Weights of a small transformer language model.
Size: 11 layers, width 320, 4 heads of 64, MLP 1280 tanh GELU, vocabulary 8192.
Architecture: LayerNorm before each block, learned positions, biases, tied embeddings, normalized queries and keys.
Training: a variant of Adam for these matrices, 8710 steps.
MLP neurons of a small language model. Each row is named by its layer, matrix (down: output weights) and neuron, and shows model dimensions 160-319. Each number is 128 + 24 x the weight over its row's rms, rounded and kept within 0 to 255. Numbers have three digits each.
A block is one neuron, or neurons of one layer that tend to fire together. After each block is what it responds to, as a language model described it from the Wikipedia text at the highest values.

L6.down249:129154120128141099084126115135110142096103142107133143188130127078145097132143137117132108122105109146161163140074091126094122145114123105101149162153092159124157137132129131095092141131102137122170096095150108187151114144145118135099120140147135126116119139114120119088084107173142119118146163126118162134114134136148123126136119080133119137134070071133147081106092157092126146136101133164106103148129138132157155173159110111201136127145111146100127120171138127156084148143140158
L6.down304:147135098113096147140101101094105084098121169128170100145131132158156145163181109156132121101175130097109167191098113128131095168116157095106106109135157129156165186116147137108126115129116126105104107105122119105137127122150126129117136154167135120121097109134160126127089170154093115140115144173115143156120109153097098154105150107106098170119111111139105124142134128116130122105098125103134134131145151139177115146123122117142134125138102118092141101091172100098115091126170163
L6.down501:096126183101113118117121112104136119135128116128156101131106127083111115101125100126092127099128095143119132168136067141134145151091164113085110103145138143109150139139099079090118131116129159138114147102191138167130130147135136132118116113135154133121114149132119114101170140108123085137126140176131113057179106096071157126132155121127136152162089113141100156134142142163138141177089101176121139125178137150136140146125117118161133129120124094148101164169161122150092100139159132
L6.down734:129173124114126130137136137096133156069153137118142139140116134143126099163136077120127098127089105137125194134113143097122145119106133098087119116159127133105138145124127161090131199137175121108154132060116122128164107129126133163164101096157124137147089095122137114139113111126079160145126135166143134101165132120088111131100120141165178122113099114132101140160131146090179146126096117119134126130136132168174149166133119107143128161106156068140161126110147134107126127097159118
Responds to: Ambiguous short word-fragments

L6.down128:126108131151104142158102152132132101103084157098125103097102188137132139108137115117134169116106088151139145123152104151115126126150123166129150144100172138141094138138138121106094092131119096149177112120122124104108127182093104146137175166122166142107132089109096134117120139149088112100129144138103143169121113165137120150120136151127122148172159111125112171105119129110119125089129104165070116145115129132131152116118163133132167136121128146091165135072136164086147116153134161
L6.down253:144136113129147130076136128119125095104142163083105120139108143136130131150188120130052144107119125155148110144135130118122082160091146163102155144126148123127172102141155150135142130139167141136118136146152105127123097129151086163077162131135129146155140156122075134123137167149134145079142148158124131150102131142122113088171160162151127153181113146106106145110111111146125126134106132120060114136116138104112120144157153123104132102118136123131128179107126104149103172127163117
L6.down489:083101129161100142110136124117109127171129143094158116143132113109110127131143193165114137198181111103119139089135131134077156134138144127140100111096085144105146159138122170152109176143147100157113087106163134130225131093098125126143111169140162151150155133121124102113098142107120144156126148147126111096112125133116132117137189146143092152157148159153160127131105143152126133095144138127154127126117117096132078137141094132140088127151115164095133152144119105164105092122140100
L6.down1203:137143039154148144146160141153125168114101164115127110087135159167183071123171118141111140087123130104122134155137146163125155107124145090125095126100151133081155122121137121149101092110149124110094130143126148109120107162157133153096122146140136158156132140118125158145125133124130099141163137155109141121125151142117091147108162156085118127110139119112098173099113125117162117147086091086082107123141135177113117123140146141145100113110101131148117174091092092106169106131107179
Responds to: Agent by after participles

L5.down221:138175098136104161132132173149135157087130110150120096134142114114159150136152117127142121116130142146142095120149123112131099105095150162167142126136157153103116111114144148135142136131151139125126076151166115108144135162122141108079155143131144110133107164098099110137121103145152160149136148144108108128115115167126080128132107152196148161116131194115139146135142063111144155150143147142135101107130144094124104152121125108091100134137131116116154074103113141178155105171125176
Responds to: Temporal clause connectors

L8.down474:135121147157182118155147065124110149121128075108114127159102142114122168107088179088163100143163100152130137150143152124139116152068115134159092152141134137108130106150145073161087108157116094116123136154152119115187129092121167091110130104117059125132137129103151153165186102136127128125094167144120100108182126122127144129162108133150147147157103133093150133120130111099126138090115088133143137123126096079098138093100141142128154090137136143109128121117128132144164143120098122
L8.down711:103139112138162122153146143132147112129106081114122152090126142120119133136125128146181124113084083110146123103133155155067129068104167157137150129113127133104076132115147103127164117158100151161111137106140110079121150129161129160105121128165154126135133157093143150120134118144120124177134131127128137134089149138125107131126134118140141111118128126103085132117152130166150115139133086162097111130121113123128129145121140144104144111114099102157128117141110122145166162138130156
L8.down989:109121102113169129148161153083093131155113118157148119149172138126124129119138099131146104133158096133137128138128119144161116103128143157146134171123138089131124123108167138121097130140181130153145149123142116131129100132178121162146144104143144103125136124105121126114127123143073119126146118134107186123091136128092152114110124135120107127147153121109099116105107104166157117129119103124115073101125151150144140114108121137123114106128112097151117130137113155155164154186106170
L8.down1123:111140124088119092131133134118144125152140092134135101189112110095147155173141141132140163134146128157121142115151109131174119153118131126121166129098149162194155137174075135089114119109099063111167146092134173081130158136108134155126126122142131082164115090108143118147132097145137120117106107111119130108141119128170126150152132137111114138130118130124146176113127113107192136081125060121124131121133097169105156143135131121116117156150099102117182050140160182105113101118142117
Responds to: Start of predicate verb

L8.down206:099115122172132092116169156127118161103157169115138117097141163139142091110187112160168107066119148141118145143133127151105161122147135138126137142136089152121141149175081202146113149122120142149147118134122154136114115110172107128138157154095169141115149099141103119096130108081149071128155134119150157110093137102094115107103128074115154113111118154113118155137103135127115120103173131094145112151156123136175139121133190121112154119094125125126120123111144131171124141098104125
L8.down574:134124167151143126101125062131128142162159143156092154138109125148104113117121175107017099109117160128144132103128136108136145159089121127106141134128093125160117158143109159112126134098147147120089131142127137126138121111131120102134168132148205137138123131145122116092124102172088126148111122119098139154133143141130113150116100120147100087126130142131162136103134117117157178127140090141149149138154105114151135149117127099109125130107137119124135104111144154172128107106146146
L8.down596:188091156132126121142117086144096129144140139083120113162091139093135113114080151139113171105112129116113107094122150146125119173145097137142089137117116126098134092107144151125122071151110105129125109166130105125161161110145129163116145168123145181103131080129104120078103130141111113090142108143089107143156107150112099106127197133183141159134148129135152114153137128108111159120147154119107166160133101108112149141097092090154164148157125169135149110113163131129121116124142142
L8.down701:111125110123165103114122138149113148126135165155093082128144147128192172122130101106121142132153126111126168080108129128125109119162144139114140149147164135109154084138134099118143088113112111088147138143105155079149083137172134124153152150109097148141150133136090131149136130095070124121161112108104146113145141122112156123118149137098124138129171117134162129105145073139117146117159062141121142101131123165127126109105149065151137116111153113129138131094134108118127146113193112
Responds to: Fixed prepositional-phrase heads

L5.down234:144060153153152141141158174122147113136174156078085097124125153105128153124144079113151150128110116100094124151135119128134068111108146138150126134154093138148117128157115120139081146141136169164164139099140128117089172106142167150102116111135169103134147129130132096118099125092115117142112116098134147139137153159122112150131113168117134150108145132160133134120103117096142130187133045168133101127080125161134165139133154111132145157106154134150113115152133167155148096133103113
Responds to: Forms of "to be"

L6.down192:086173100118137163119120143143135100107129149109146092096119131124124120120153099124147144138130157104137136151109124106127099171148134154159149146088132164127155106157113154126101131125107125075128116075100174108149172105127143145135078161146143148143145130128136101119059089123122118100094141129116099117145090154120076098115129130168144137102162135166105115179106114085128149124129125138150132092176157131153160141139099115119079197128105121064166097130140122124121092126142116
L6.down360:091169105122112093129158133134184132078109111160142053118154108119106112135131086172131123127120148112127156146113126116128138130177141133134168111143123132093104130140146180140092105106108103070163148118123154133103106117098157119138117130130143162121100101099135104153081121095116116127153128133151091142142094120126114133099135124098124104077153123104182139113172087123140158079128107151147140110083108165142150131139122155121145136137131118126177122138149175100123138115184154
L6.down986:101110092112113101113103126120121091113110141154082119105127123097156113178171120100134114142139078137126157139127171084157093108136144143126118168109138097159106165177108125132105115136117129118136101113115126067089145109165132122137114124135147153171150146126115122099154111161077175112140123126163173172157148165158124144083161143079143112150102125104110165131143102141135162141154057125121121162170137156136098130150145112153123142153130125174136157119128151145142178114137156
L6.down1109:109102099133136135126122201139124155107129123163124127155140120158130115091149104149167112123063118138128184118116130099191103119133154092098123109156168135129136112094154129167113133091145116118141173108113131119169166150138106156116088110172134107109127155125122123101134144106100103135137085110145146126145127143171172175106072125140129101109160145156137157143087167099146132129103021135095115098091102148136141093125136130173169133116121116148140128140153135151132100110150149
Responds to: Infinitive/purpose "to"

L8.down499:149138099124124100115146179140134122161134119145115143131154126135087103100112130106203141128117110141165128156118107152089121099142135178102145175120126165143145122121170135100130139122138147124137126122076187070132129137140099130128123142168149116152114116131131147140113143127104092105088123081088124104092149153138172122106087135132127127103117156166076180148135096113127141142131128163145094138159144126139121116101141109140153146117102100106121128142127125076157099111103124
L8.down1010:109149084126122141141109151117141096107140130122103118123130119155112142112129138143129146137161103131121126125166108127159123126130137134153144124127128117105115143125148121117125113141129117132088138145121124132116134136146142166131141130135128123135114131123103097131123145142150119094123127142112180122133117160118119130103135125128113115125135126096133130098136139161137110150130208112088109113136086125119135136164150135111108168134129151120138174137127129127141167126112129
L8.down1084:132135063104103142114136154126133107111121160108093072085177065191169155159117098156081192161122116098098128126163101147132116135150116100134144185184140183136107109103138116157107136125111170136149102132164118134071125147123134164121144146141080148146122147134117139140116140123128092115146081149125161144143137143109105107130178149138134119125144105111126117116090160145109125162156143129124112118110101112118130117150179132158155136092130123132096131138119129143142179150133156
L8.down1168:102138139148146112140163159099153112157103090112118118135140141149151128178130130170112086113125145091139170099186128139144122123145095122119141141111096119141121149159097134159125151133140157162150109160123133115124158078168137103131111151134185147125125124108100091119149123133084146159158116123188164147104149128112142125140156152153124133137115107139109114156088125092103143100159074157143108104080127117146146135161116083126134150124079100111148124138125182148134145142086121
Responds to: Example-introducing connectives

L5.down223:123163139140124134093098151121130185115162150139124117157159137113159104127130158101143142159060161154124119091187126128120107132096109115104138173113102123140149108126121114083130104156108143088154117074125108187139139089159105115147119109114102127140155170116111121178141117188120121133104117135096145130171157120167143166123078133137171161089123122124107125112155159082140171110116125145142142147113123107107152151125182101107134120139152079106117092122135169127148138105188124
Responds to: Sentence-opening adverbial nouns